Part of a small language model's weights.
Architecture: LayerNorm before each block, rotary positions, untied embeddings, normalized queries and keys.
MLP neurons of a small language model. Each row is named by its layer, matrix (gate and up: input weights; down: output weights) and neuron, and shows model dimensions 16-111. Each number is 128 + 24 x the weight over its row's rms, rounded and kept within 0 to 255. A neuron's up and down rows have the sign that makes its largest values positive.
Before each neuron's rows, "fires before" lists the tokens most often just after its 100 highest values on Wikipedia text that the model never trained on.

fires before: "eral", "al", "ial", "ies", "er", "ia"
L3.gate80 [123 159 109 129 150 140 137 135 104 146 113 128 145 169 103 144 173 142 112 115 106 151 105 123 105 127 136  99 117 135 116 165 141 139 106 109 152 149 177  79 162 106 120  82 106  73 126  88 123 144  54 146 112 131  97 119 132 136 113 131 126 120 179 138 156 138 155 127 177 119 163 119 152 107 124 153 119 152 123 120 160 112 127 105 121 105 148 129 113 139 136 117 111  91  97 112]
L3.up80 [129  93 141 159 101 170 128 137 116 158 127 127 160 157 112 105 137 121 156 165 145 123 137 101 118 106 115 101 168 164 182 137 167 140 117  99 126 130 119  94 123 145 127  84 101 116 123  95 147 133 101 131 101 129 106 133 119  97 107 158  87 113 148 134 122 152 112 135 166 125 135 114 137 132 137 183 146 116 140 183 153  76 150 108  98 179 133 121 130 148  86  98 107  62 140 104]
L3.down80 [138 162 142 118 170 124 122 144 111 109 149 131 140 148 145 153 165 130 104 156 123 124  88 181 151 118 132  81  87 151 155 136 119 137 120 145 150 137 131 138 120 118 149 121  89  82 155  97 148 100 103 114 171 113 100 144 123 133 126 146 126 136 173 164 139 153 119 104 132 145 111 152 156 121 111 136 127 100 163 127 125 116 144  95 105 104 168 143 123 107 130  83 124 102 101 122]

fires before: "is", "ist", "oc", "ess", "emb", "ing"
L5.gate105 [162 146 125 131 109 128 112 121 113 145 128 112 121 106 132 102 120 165  90 121 143 112 124 149 143 150 187 115 110 143 118 180 110 119 126 107 113 114 112  97 105 105 126 104 186 108 122 112 191  98 120 133 124  78  94 116 153 152 135 168 141 134 161 120 156 132 131  93 163 102 137 109 138 134 148 129 138 165 139 149  87  87 138  85  85 113 163 121 158 110 124 149 131 123 135 164]
L5.up105 [150 153 104 146 141 111 191  91 118 123 122 156  72 130 116 107 140 153 132  93 143 130 130 168 120 118 168  70 178 120 120 151 116 103  94 111 110 142 104 129 120 108 137 101 138  96 163 113 149 121 140 136 112 118 138 144 154 115 113 136 164 132 135  96 141 131  87 104 101  85 117 141 169 177 122 144 140 133 131 111 134 108  88 120 105 116 160 174 148 166 138 169 144  95 112 129]
L5.down105 [117 168 126  97 137 105 127  96 134 123 166 139 172 119 149 107 145 131  99 119 123  95 143 112 103 159 180 157 143 126 132 127 134 128 107 135 120  90 115 134 123  83 110 129 106 106 129 128 179 124 127 139 150  97 169 130 130 109 151  96 158 123 156 108 128 155  80  98 147 112 102 105 170 164 141 111 154 131 160 144 116 139 102 101 121 156 156 131 159  81 156 117 123 100  92 140]

fires before: "vel", "f", "b", "ath", "g"
L3.gate23 [120  87 137 118 147 135 117 133 138 133 116 140 102 132 148 140 143 119 149 159 138 144 124 146 105 139 110  87 118 110 127 143 126 111 146  82 126 134 148 135 134 130 142 169 115 111 102 163 112 134 129 118 131 117 159 108 121 155 135 154  74 142  91 122  86 126 111 119 130  83 141 100 131 130 161 117 138  76 137 133 152 158 130 107 103 105 142 164 126 122 152 120 118 118 175  85]
L3.up23 [155 113  75 125 141 180 171 126 143 132 141 127  96  94 135 158 143 129 137 109 116 148 108 163 136 115 132 121 120 111 135 147 105 125 145 107 138 109 130 135 135 144 125 129 143 179 117 123  99 119 105 132 146  86 142 131 144 128 131 114 128 108 108 120  60 130  95 146 125 112 112 107 150  88 184 107 142  78 129 105 149 191 138 151 148 155 131 136 132 144 152 142  94 148 167 100]
L3.down23 [104 103 135  72 116 127 128 129 153 154 141 106 148 111 172 116 157  72  90 167 112  89 158 138 117 110 175  90 119 122 123 132 167 120  99  62 136 153  80 139 108 131 128 147  72  83 129 121  97 169 104 136 118 115 116 109 133 161 126 115 150 141 128 115 137 112 125 140 123 124 174 158 141 141  95 175 172 139 158 135 100 148 183 105 113  94 142 121 115 133 152 133 113 140 148 137]

fires before: "ist", "oc", "emb", "is", "ing", "ey"
L4.gate91 [149 127  94 126 122 135 128  94 135 122 145 129 117 145 161 163 126 139 122 128 145 172 145 154 122 156 139 150 127  95  92 172 146 102 162  91 108 134  85 129 120 127 101 137 125  97 168 151 112  79 143 115 139 103 102  75 109 122 112 136 132 105 146 126 172 119 140  92 161  85 130 127 134 145 108  99 150 144 163  95 140 122 132 134 115  85  97 185 101 142 156 168 115 142 129 155]
L4.up91 [109 138 166 138 150 142  84 133 108  83  94 142  97 145 150 128 121 162 115 128 135 125 136 140 127 100 117 130 113 163 109 135 130  88  88 121 104 129  94 111  96 177 117 129 118 104 129 136 144 116 114 118 177 134 105 138 109 140 131 159  98 155 142 129 131  91  83 108 143 126 103 115 179 119 134 121 146 123 129 176 121 103 126 143 114 162 151 129 125 131 138 157  88 154 145 187]
L4.down91 [109 131 110 100 164 128 116  81 143 142 138 123 147 135 114 106 121 146 154 143 126 143 109 143 108 171 128 136 133 152 141 105 145 107 156 163 150 121 143 137 148 102  89 127 144  87 137 167 188 117 125 140  91  87 148 138 129 109 160  98 178 126 139 136 163 135 126 101 165  69 113 128 117 140 140 113 107 145 158 137 112 163 102 110 131  79 128 140 144 129 159 119 136 122 130 148]

fires before: "t", "ter", "ish", "s"
L7.gate19 [113 126 132 117 162 127  88 153  82 150 144 111 148 143 132 114  87 142 152 128 102  92 156 118 154 118 122 131 144 124 136 118 100 102 111 135 127 147 179 116 116 168 127  92 135 114  75 137 113 142 142 124  97 167 143  88 124 118  90 107 123 131 147 151 171  98 125 144 103 111 116 130 149 104 127 155 144 111 151 107 129 149 164 108 123 114 184  99  82 122 137 122 105 123 198 114]
L7.up19 [ 80 137 135 125 188  85 122 153 144 134 160 146 174 122 142 112 120 185 120 123  91 137  79 130 138  63 127 143 157 141  82 119 140 150 113 140 152 136 111 146 117 134 135  56 146 121 142 139 152 138 116 121 138 142 108 143 150 147 123 123 131 124 104 126 166 111 153 120  98 165  98 125 149 104 132 120 158 143 123 104 179  92 102 107 153 145 173 124 153 157  99 126 135 156 153 133]
L7.down19 [ 90 150 150 119 111 154 131  91 134 165 122 159 137 103 141 185 153 135 153 119 116 159 181 152 126  93  72 111 117 104  95 128 162 142 117 103 100 126 135  81 110 109 103 102 123  98 128 173 120 127 133 108 119  82  97 135 140 150 144 101 133 144 162 131 105 138 156 134 123 107 137  99 145 162 133  98 112 108 105  97 144 134 115 123 103 155 150 127 105 101 118 172 152 151 122  76]

fires before: "f", "vel", "ed", "n", "b"
L5.gate66 [ 83 131 119 107 160 145 138 132 142 110 164 118 147 113 149 108 127 110  82 116 159 124 159 120 129  97 118 107  99 123 195 155 157  63 128 105 175 103 182 118 138 161 157 153 178 129 121 132 123 181 117 117 135 148 147 140 143 122  98 125 155 144 145  99 105 136 136 115 148  94 132 155  95 145 136 103 163  93 118 161 139 172 129 132 116 109 169 129 116  98 127 106 109  88  89 146]
L5.up66 [139 119 144 119 137 160 148 180 146 126 134 125  99 149 194  96 176 140  84 154 159 134 140 123 138 106 131 118 142  74 154 129 156 110 132 118 122 100 119 132 152 128 164 104 129 175  83 120 113 138 102 106 162 137 126  76 103 140 127 124 126 113 114 113  70  97 124 129 101 121 137 119 120 140 147 115 113 129 147 105 129 127 148 149 131 113 146 116 140 134 145 114 169 132 143 151]
L5.down66 [ 92 127  61 124 100 101 112 172 142 115 172 112  97 107 156  93 125 142 141 127 156 107  72  73 103 139 123 105 102 118 179  93 127 126 130 118 154 115 123 149 129 118 106 151 109 181  68 148 101 103 111 115 123 128 134 154  80 116 116 152 153 124 146 152 148 155 116  99 117 152 157 155 190 138 103 159 125 121 168 140 105 154 127 119 112 112 135 123 140 146 136 143 128 144 146 120]

fires before: "em", "r", "ack", "rib", "in", "ent"
L8.gate52 [130 121 123 175  93 149 118 110 113 115  84 125 109  99 121 137 118 161 108  92 113 131 100 103 132 122 134 145 130 139 110 140 140 143 110 122 130 134 122 172 139 152 122 117 120 172 130 137 149 125 177 158 127 124  95 122 149 183 103 133 126 120 137 137 140 128 126 128 120 110 121 112 147 112 191 158 116 157 149 124  84 142 129 186  93 113 130 124 111 187 118 136  88 119 123  65]
L8.up52 [109 135 138 124 130 104 155 161  83 144 180 121 135  85 129  79 138  93 149 139 121 109 110 123 117 136 129 164 137 106 124 148 132 149 151 144 116 189  91 121 137 110 141 168 140 131 120 115  96  87  95 154 131 128 123 155 128 119 102 135 152 168 116 117 120 160 130 159 147 123 136 146 109  80 138 114 163  99 110 122 120  86 132 136  79 160 124 146 170 177 148 128 132 104 133  91]
L8.down52 [157 140 113 186 145 112 109 137  98 114 148 130 120  83 124 112 153 110 117  92 111 100 119 130 122 142 140 143 101 117 156 107 129 161 138 152 103 159 150 131 156 118 112 146 117 129 153  93 121  87 126 126 123 138 150 147 102  60 165 135 124 124  93 104 170 187 101 140 144 150 128 104 138 107 111 142 113 123 132 142 165 120 156 134  85 104 115 137 147 132 103 153  98 148 132 124]

fires before: "le", "les", "ial", "er", "ch"
L7.gate149 [116  58 122 151 135 116 122 133 121 158 177 173  93 133 151 135 179 134 113 116 126 129 110 100 162 129 106 127 118 123 112 156 152 134 149 115 162 146 155 104 123 118 136 158 157 133  92 141 118 161  88 149 120 125 123 148 145 110  81 168 145 109 138 140 172 120  94 131 116 116 135 145 124 116 108 132 165 114 131 131 174 121 157 157 168 111 135 161 112 119  99 135  92 108 146  91]
L7.up149 [128 114 157 130 144 103 132 123 111 165 117 181 114 111 151 158 153 153 141 104 129 145 119 148  96  88 116 117 127 153  66 131 151 130 115 131  77 150 135 107 152  98 137 114 149 142 158 124 134 122 113 110 114 115 131 126 101 136 117 143 129  84 128 144 148 176 117 141 106 133 176 106 147 111 147 118 148  91 163 158 122 104 159 101 101 113 134 176 118 133  79 111 125 133 161  57]
L7.down149 [112  90  55 148 125 137 153 137 153  90 144 150  77 138 108  98 150 124 135 119 108 157 125 176 122 116 194  88 117 108 120 136 138 102 108 158  93 122 137 108 133 100 148 114 136  93 112 132 124 105 135 130 117 149 148 105 158 159 118 119 102 173  73  91 162 129 108 123 136 149 131 119 121 128 133 115 137  76 118 144 144 170 143 137 115 114 160 135 169 114 135 135 135  95 133 150]

fires before: "en", "ing", "es", "est", "ely", "em"
L7.gate188 [138 158 128 121  88 135 152 124 133 146 162 123 133 118 110  98 148 162 119 139 114 112 117 116 143 169  97 132 102 119 170 147 145 178 113 137 148 116 114 152 130 133 140 118 113 150 149 121 133 125 107 121 107 164 133 112 132 117 122 155 119 176 114  98  76 117 141 154 106 106 179 113 100 125 110 118  91 150 151 177 138 132 114 128 120 127 140 140 151 171 141  70 150 157  73 133]
L7.up188 [141 120 134  95 112 141 124 160 122  92 153 106  82 126 124 164 142 143 138 114 108 138 147 116 165 174  97 169 134 142 121 156 147 132  75 120 121  82 116 136 128 146 137 112 115 108 140 160  77 128 150 138 116 129 150 146 119 153 131 167 157 114 102 112 164 130 119 124 121 150 120 109 128 136 135 119 158 112 158 125 155 112 134 180 138 117  99 104 158 108 160 102 100 148 119 152]
L7.down188 [146 186 139 162 145 109  88 126 176 129 113 161 171 114 121  85 129 126 102 118 156 116 149 172 138 128 121 130 140 145 136 113 108 152 133 161  74 129 130 111 144 138 111 128 126 159 132 124 125 167 117 159 128 133 147 105 176 150 106  98 114 119 105 152 115 141 161 106 151 135 107 164 125 153 137 121 125 149  63 103 147 130 112 122 109 124 109 116 116 180 152 131 107 133 103  84]

fires before: "r", " D", "a", "o", "he", "al"
L5.gate95 [107 124  93 124 132 148 137 133 102 154 119 128 153 154 118 154 135 141 121 107 134 136 108 167 151 116 156 111 172  66 148 119 138 118 110 154 134 106 141 117 125 102 104 106 159 124 111 140 126 168 153 136 109  98 155 115  94  97  84 102  72 172 110 162 130 136 123 148 151 134 126 156 112 128 118 114 165 129 130 122 137 130 109 114 123 141 163  87 131 108 144 102 146 101 119  93]
L5.up95 [112  79 118 140 156 161 161 131 153 128 119 177 116 130 122 136 110 167 119 126 110 123 123 111 155 119  92 129 101 133 134 155 117 106 133 124 122 183  85 125 123 165 137 124 173 109 122 151 132 192 115 104 143 123  94 130 151  98 115 124 104 140 136 127 109 160 148 142 127 100 155 124 119 153 130 151 124 170 122 135 146 133 158  91 125 119 146 146  94 146 120 162 174  66  79 135]
L5.down95 [118 124 123 100 138 122 143 144 153  76 124 124 152  78 114 107 125 113 112 138 112 208 133 140 134 146 151 129 103 134 159 140  71 128 162 132 134 161 148 111 131 132 111 134 150 127 119 110 152 137 165 141 155 140 139 153 102 135 103 169 157 133  99 124  71 157 135 113  89 178 120 102 129 108 146 116 128 104 108  99 128 114 146 137  99  88  97 141 115  95 140 129 122 161 132 112]

fires before: "|", "===", "The", "H", "In", "-"
L5.gate12 [133 112 118 115 161 157 108 156 116  94 111 125 154 124  95 136 138 119 147  87  96 154 153  91 143 137 142 168 129 133 133 155 151 170 115 163 162 126 104 109  88 147 152 132 146 135 124 115 119 151 129 132 127 126 138 145 139 121 113 114 134 157 128 106 124  86 111 158 150 131 116 134 109 156 105 123 128 138 175  46 113 124 124 145 149 183  85 133 104 108 143 166 126  82 139 123]
L5.up12 [126 118 161 130 138 148 122 146 134 106 115 102 153 167  77  98 119 104 138 146 142 143 143  65 124 160 157 122 142 155 154 125 169 134 106 156 134 144 100 102 132 148  93 151 139 140 125  94 164 124 119 128 113 112 124 121 169  97  91 101  89 107 136 127 130 105 144 127 131 108 103  89 114 145 164  95 110 140 121  99 157 120  75 144 137 164 154 171 150 112 124 155 158 160 114  78]
L5.down12 [116 152 136 132 107 156 119 149 121 107 109 156 136 144  92 150 117  94 139 122 130 159 146 137 132 155 140 131  80 109 101 130 175 125 103 148 167 158 135 135 107 150 142 150  77 160 131 136 145 148  98 152 145  73  92 110 113  80 116 111 110  99 119 141 146 101 131 104 115 150 159  98 121 201 112  90 116  95 151 152 122 148 124 138 144 152 127 120 129 150  96 112 130 135 122 113]

fires before: "t", "ic", "ish", "ut", "p", "er"
L4.gate180 [115 136 146 138 141 141 114 134 103 128 118 103 101 156 139  74 125 123 127 114 150  95 147 132 114 135 113 131 131 123 108 135 103 157 160  79 124 158 107  71 167 121 121 113 117 128 133 100 137 159  79 126  86 132  92 134 152 145  94 136 120 134 153 182 125 139 151 149 108 127 127 160 154 120  94 127 110 121 105 122 134 129 129 109  80 142 182 101 118 123 134 155 124 103  94 127]
L4.up180 [119 111 102 147 139 109 129 137 122 123 112 168 145 138 145 161 125 149 100 131 142 133 130 126 105 143 102 193 117 152 135 152  83 130 118 111 115  95 149 131 107 125 119 123 131 164 169  59 112 112  95 137 124 160  93 150 141 130 110 109 145 130 150 137 111 138 118 151 148 136 108 141 126 117 141 146 154  95 161 146 176 152  96 113  98 144 142  98 111  86 120 185 127 168 135 136]
L4.down180 [107 176 122 128 130 177 131  97 115 142 130 145 122 136 131 129 123 105 100 115 107 118 157 141 137 128 117 157 134 128 135 142 113 140  97 115 105 134 120 149 119 104 123 132 163  99 156 126 131 125  94 128 124  85 128 103  87 126  70 111 158  80 116 151 121 147 109 117 143 151 121 139 166 128 172 119 144 146 117 120 178 173 113  75 115 147 159 100 121 129 107 116 114 157 153  62]

fires before: "ed", "es", "u", "ing", "1", "ion"
L9.gate172 [125 125 123 136 120 133 140 135 137 131 163 114 169  97 155 164 122 118 176 145  95 100 167 118 134  89 139 108 160 113 137 143 131 114 141 136  98 106  94 112 117 151 108 129 159 108 148 129 149 110 151 104 105 166 136 132 107 146 131 154 160 109 102 152 131 166 121 118 141 112  88  95 129 113 134 146 157 130 109 156 136 140 167 141 169 120  96 174  98 134  89 138 117 104 112 129]
L9.up172 [110 117 134 118 134  96 153 145 138 144 139 148 132 126 134 100  94 140 163  96  94  99 125 138 137 111 153 102 164 117 128 136 110 120 137 160 124 106 130 103 147 104 123  90 160 115  94 133 108 146 126 144 151  72 112 130 156  95 138 156 137 173 137 121 134 164  91 105 173 109 131 126 153 106 146 163 117 126  87  98 130 115 131 129 121 152 154 168 150 117 128  80 189 130 114 120]
L9.down172 [184 117 117 170  84 151 151 106  96 127 125 132  91 155 147  87 135  71 130 104 132 111 117 121 136 110 141 118 102 146 110 132 202 123 142 128 131 181 123 151 138 148 136 107 141 127 124 136 118 152 134 151 116 121 162 166 124 124 133 141 132 139  97 149 154 111 153 114 120 123 119 101 152 111 102 106 130 139 145 177 148  75 124 143 130 117 150 131 124 168  72 102 134 170 129 150]

fires before: "ad", "g", "ague", "ft", "vel"
L10.gate115 [106  93 118 157 100 155 155 117 127 163 130 135 129 188 130 144 128 144 146 121 164 136 176 156 109 115 113 135 122 117 120 138 134  97 148 147 143 130 114  98 131 156 127  88 121 101 135 109 121 113 149  95 155 187 127 104 129 152 105 122 143 134 178 127 136 138 103 136 119 129 156 102 116  87 125 115 142 127 138 103 140 212 132  79 107 101 117  82 117 112 162  95 150  91 107  89]
L10.up115 [106 101  86 102 139 150 171 155 124 130 120 101 127 116 133 149 123 134 142 150 119 122 136  97 110 120 140 116 136 162 140 142 160 133  82 141 157 139 135  67 111  73 120 139 146  78  97  67 130 151 122 134 148 128 145 150 145 154 108 132  96 113 135 111 145  94 142 120 138 152 126 112 121 139 164 111 117 149 101  94 145 145 112 156 132 105 121 128 133 152 131 106  80 146 120 134]
L10.down115 [120  90 113 102 113 129  91 181 156 120 140  95 162 121 150 112 108 107 119 135  78 119 125 105 119 101 125 104 142 108 143 125 124 151 133 134 144 185 134 138 126 115 143 124 123  75 156  90  73 139 109  94 149 137 126 126 140 116 118 136 169 121 145 115 126 125 127 135 125 172 132 113 119 134 149 148 157 146 137 138 146 145 159 137 113 191 127 106 107 161 110 124 103 150 146 117]

fires before: "ed", "s", "ing", "st", "es"
L9.gate131 [141 150 142 132  70 111 113 122 123 147 143 129  94  88  60 150 135  75 148 126 112 163 159  98 129 149 176 103 145 137  87 130 137 169 101 159 119  89 146 126 145 119  99 146 135 140 145 146 125 104 106 182  90 113  99 107 131 122 114 128 130 147 110 125 142 132 115 153 145 134 142 124 118 134 135 144 151 149 134 164 130 154 106 100 113 162 138 102 141 134  98 120 111 105 142 131]
L9.up131 [111 162 106  80  81 132 116 137 134 160 140 132 108 138 130 154 161 128 128 115  96 139 172 168 159 118 139 158 154 167 143 154 134 149 110 143 116 155 101 130 158 112 155 101 151 102 141 106 118 115 145 123 110 135 117 144 119 108 153 156 114 131 107 124 133 120 117 153 147 171 122 162 131 126 124 173 105 151  84  85 134  97 176 120 127  73  75 114 131 136 122 128 132 148 117  99]
L9.down131 [184 101 127 150 163 126 101 114 121  86  98 121 164  77  98 111 144 149 145 126 117 112 148 124 135 148 147 140 107 103 134 125 132 141 134 128 151 166 168 136  96 122 142 154 126  97 119 174 186 126 115 150 180 151 167 166 113  91 134 113  90 131 144 128 184 136 124 139 144 133  55 139 111 111 148 104 135 129 118 125 119  93 128 130 156 135 110  98 129 103 152  95 133 122 118 121]

fires before: "==", "===", "The", "In", "S"
L9.gate51 [163 177 144 104 117 166 139 115 146 123 113 116 146  91 112 134  95 104 140 132 110  88 135 157 103 145 191 163 105 127 137 153 101 155 165  72 125 119 155 148  65 168 140 145 125 141  99 120 102 151 151 140 132 157 123 149 117 152 145 149 126  94  97 127 117 136 121 159 135 154 107  90 102 152 100 135 118 115  96 102 105 184 137 123 173 134 123 128 132 143 132  89  93 124 132 115]
L9.up51 [105 125 116 139 147 153 132 105 112 123 168 109 147  99 116 140 105 144 175 141 105 126 134 113 135 129 151 150 112 139 120  97 150 164 155 124  74 138 125 123 130 120 123 148 166 112 124 169 129 109 134 160 127 119 112  58 157  96 125 144 132 108 127  94  96 134 155 139 128 169  95 145 110 146 129 142 166 141 127 119  86 120 109 110  97 131 133 124 111 110 133 142 132 172 121  97]
L9.down51 [114 103 100 151 112 152 104 145 117 142  77 187 127 124 130 133 131 113 154 131 168 126 164 109 150  91 167 119 125 126 128 117 122 161 151 137 158 135 127 141 104 146 160  58 108 166  98 127 154 131 157 160 122 115 101 160 154 127 111 138 127 140 129  99  87  87 116 108 124 138 128 150 136 162  80 177 133 129 143 132 142 148 102 135 135 115 196 112 135 147 167 165 159 146 134  95]

fires before: "c", "il", "ip", "es", "ol", "ing"
L9.gate97 [158 143 168  98 182 141 115 176 157 138 137 117 153 144 126 135 186 141  41 102 130 106 131  99 119 189 134 125 128 140 118 161 121 122 127 146 138  95 159 116 141 135 119 104 124 130 130 105 145 111 129 140  80 133 128  93 117 147 105 147 138 126 154 109 132  89  67 102 134 148 141  81 179 124 152 143 131 128 113 136 122 125 110 121 158 132 141 136 147 140 151 114 100 101 118 159]
L9.up97 [135 159 153 110 103 148 161 193  94  92  89 115 106 125 103 153 130  85 143  89 129 185 147 133 130 114 144 131 111 134 144 117 114 129 122 109 125 130 141 132  84 130 136  85  87 120 131 120 116 100 121 168 138 122 166 114 124 145 137 128 132 157 112 140 118 110 140  90 176  85 141  84 112 188  95 101 114  86 146 112 112 115 106  98 145 131 151 116 156 127 143 124 150 155 137 139]
L9.down97 [122 111 151 101 125 114 125  89 133 106 138 164 109 141 134 106 168 113 166 123 146 171  85 134 144 138 109 121 158 117 165  74 113  90 155 120 150 115  97 122 103  94 131  92 145  91 112 158 152 160 153  84 125 108 131 120 152 141 145 137 150 105 101 122 100 162 162 108 158 134 105 146 156 140 124 125  97 174 158 122 123 147 149 137 123 135 164 134 122 156 142 120 139 168 129 124]

fires before: "ack", "ad", "ue", "il", "g", "ow"
L5.gate68 [145  91 150  87 111 116 182 126 149 119 127 112 131  79 115 102 146  79 171 122 151  85 125 148  96 138 132 130  88 126 154 149 181 107 126 119 146 165  91 140  97 158 143 118 106  83 159 155 106 121 176 118 139 115 127 137 102 125 116 151 141 124 173 137 152 135 138 186 138 148 127 115 107 123 139 141  94 136 157 103 133 134 156 151 122  94 142 130  91 143 125  98 126 122 156  85]
L5.up68 [110 111 152 115 135 139 143 116 140 114 138 132 160  97 128  67 159 125 135 140 179 140 100 116 134 119 131 123 142 137 151 127 183 120 135 118 140 147 119 103  85 139  89 123 129 118 122 113 103 151 125 134 136 131 128 167  65 117  91 142 178 138 123 114 102 152 120 162  97 175 100 124 147 118 136 170  68 122 167 128 107 125  98 113 131 141  84  52 125 141 122  99  90 107 111  70]
L5.down68 [127 126 120 110 166 137 195 121 120 134 120 108 111 129  85 141 129 108  64 131 150 138 149 131  97 113 125 118 119  93 123 132 110  95 100 155 173 153 152 121  94 114 135 147  97 139 165 109 117 116 132 125 126  85 132 109 160 110 116 101  83 110 134 139 100  94 143 139 125 109 134 134 114 115 119 154 161 134  95 158 170 114 152 163 137 186 106 114  90 152 155 124 136  58 173 167]

fires before: "it", "r", "ent", "ition", "ing"
L9.gate35 [149 172 163 160  92 104 120  83 108 167 131 139  98 109 157  78 129 115 135 141 148 146 124 102 145 109 112 142 134 132 135 109 109 121  85 108 131 178 145 121 122 150 129  97 133 186 168 124 127 121 146  94 114 136 117  99 116 142 149 136 166 131 108 107 129 159 130 154 161 117 132 129 142 106 168 159  95 130  99 123 160  97 159 151 125 107 120 145 114 188 124 144 127 130  95 122]
L9.up35 [139 123 141 158 124 107  92 157 139 136 104 104 157 145 103 131 151 150 111 107 124 114 139 109 114 132 120 155  96 106 147 152 142  75 150 106 111 122 142 130 125 147 137 150 174 143  58 125 126 108 142 164 134 197 140 136 138 115 113 152 161 110 129  81 153 125 107 145 170 141 142 118 103 105  84 106 119 134 154 142  53 134 143 137  93 134 122 123 108 143 106 140 163 106 152 101]
L9.down35 [152  89 141 169 110 121 132 102 148 121 130 130 121 110 124 123 130 111 120 113 188 160  85  86 116 141 131 109 129 138 177 120 136 128 157 146 119 133 154 142  99  92 171 102 132 162 165 161 102  91 100 150 151 111 123 139  95 124 104 123 113  72 129  91 111 178  98  98 140 131 139 147 141  79 148 152 172  77 167 145  95 114 124 132 133 100  97  70 165 156 118 117 153 113 150 123]

fires before: "b", "f", "ing", "e", "es", "fore"
L4.gate81 [112 108  90 122 130 137 143 128 156 121 151 119 132 117 152 102 144 164 123 130  90 135 167 122 127 135 131 120 120 123 163 162 191 112 141 161 142 103 126 150 106 127 111  81 132 123  99 170 131 109 100 114 102 142 150 178 131 155 126 160 109 130 131 125 143 189 119 133 139  84 139  96 123 133 131 147 136 111 174 182 134 152 131 126 137 157 141 114 152 176 117  95 133 160 107 143]
L4.up81 [105 162 166 114 160  84 132 145 123 132 100 113  92 115 102 136 175 148 144  84 123 109  99 148 160 145 101 119 127  97 159 127 143 132 129 142 138 137 164 120 166 104 159 128 163  91 119 115 122 142 133 152 132 116  72 119 160 117 140 101 129 156 141 109 154 143  96 109 169 121 145 155  92 112 139 113 137 113 112 159 158 139 169 155 155  99  94 108 131 122 135 148 104 187 124 107]
L4.down81 [126 132 123 100 102  74 127 121 136 129 150 147 139 113 103 108  99 111  82 124 135 153 138 108 110 195 131  91 117 158 149 107 184 115 119 169 147 108 150 138  91 123 116 122 147 129 121 176 101 117 104 126  94 136 122 134 143 175 104 129 147 133 132 137 134 177 118 114 169 109 141 102 111 109  94 139 111 145 136 150 134 146 145 137 121 139  98 126 128 123 104  88 150 171 170 133]

fires before: "r", "ro", "he", "y"
L7.gate2 [126  78 116 100 117 120 130 137 130 176 163 117  92 115 124 120 102 147  81 166 112 118 150 182 144 125 108 102 153 116 174 121 142 147 136 132 100 107 113 118 117 134 109  85 166 143 126  99 153 143 105 142 113 121 150 116  91 118 131  98 117 164  66 131 114 130 148 148 150 128  96 134 110 137 117 138 142 134 138 128 130 142 110  93 121  96 185 121 154 111 141  93 167 114  96 100]
L7.up2 [156 133 117 112 105  94 172 128 107 175 153 106 125  95 125 153 150 117 149 112 110 157 139 183 173 109 152 121 119 133 128 161 138 103 102 113 153 117 127 128 104 127  91 139 103 114 125 154  89 140  99 104 109 124 120 103 117 128 149 171 143  80 114 105 118 139 123  96 132 143 113 114 198 133 103 145 131 138 112 111 122 136 121 123 109 147 151  91 107 122 122  99 149 129  95 119]
L7.down2 [129 156 141 102 158 116 184 120 138 121 134 132 142 168 132 115 128 108  98 115 110 104  88 141 119 144 102 102 185 128 151 138 100 128 169 125 127 145 107  87 148  70 141 153 161 160 125  96 111  98 120  77 147 107 133 132  75 121 175 101 148 133 113 124  89 119 171 146 128 137 128 108 163 132 115 118 148 127 128  82 108 137 177 147 162 122 120 125 167 169 166 133 158 109 113 112]

fires before: "==", "In", "The", "A"
L4.gate119 [117 114 127 140 100 159 108 122 131  98 109 129 149 109 124 113 148 132 112 126  96 179 171 128 117 136 120 132 100 156 177 138 137 163 116 133 131 139 109 165 105 171 163 116 114 167 137 142 153 155 119 157 130 167 143  75 120 150 134 111 137 135  63 146 127 159 119 118  96 131  73 121 141 140 103 121 154 108 126 122 122 133 174 178 131 140 112 168 123 135 151 131 113 151 148 112]
L4.up119 [131 106  86 105  89 186 125 141 162 102 160 148 135 158 116 104 116 106 121 132 109 126 164 116 120 183 187 114 121 164 173 150 140 127 119 122 105 174 111 114 154 158 130 138 125  99 117 111 139 142 145 111 101 131 156 143  88 118  88 145 142 108 132 153 179 134 108 117 108 121 113 163 105 124 137 132 138 109 117 114 169 110 146 132 104 110 112 143 102 118 189 105 134 134 163 113]
L4.down119 [121 128  96 113  75 116 166 105  95 163 105 135 103 132 119 137 110  94 156 116 108 102 122  90 159 115 140 234 134 123 149 145 103  95 113 154  94 137 124 144  87 154 131 137 159 136 124 159 120 108 116 141 141 168 159 129 155 122 133 129 138 166 140 114 167 137 137 136 112  99 134 137 133 147 132 134 109  72 136  87 154 112  88 142 161 148 140 124 137 147 120 110 131 155 112  98]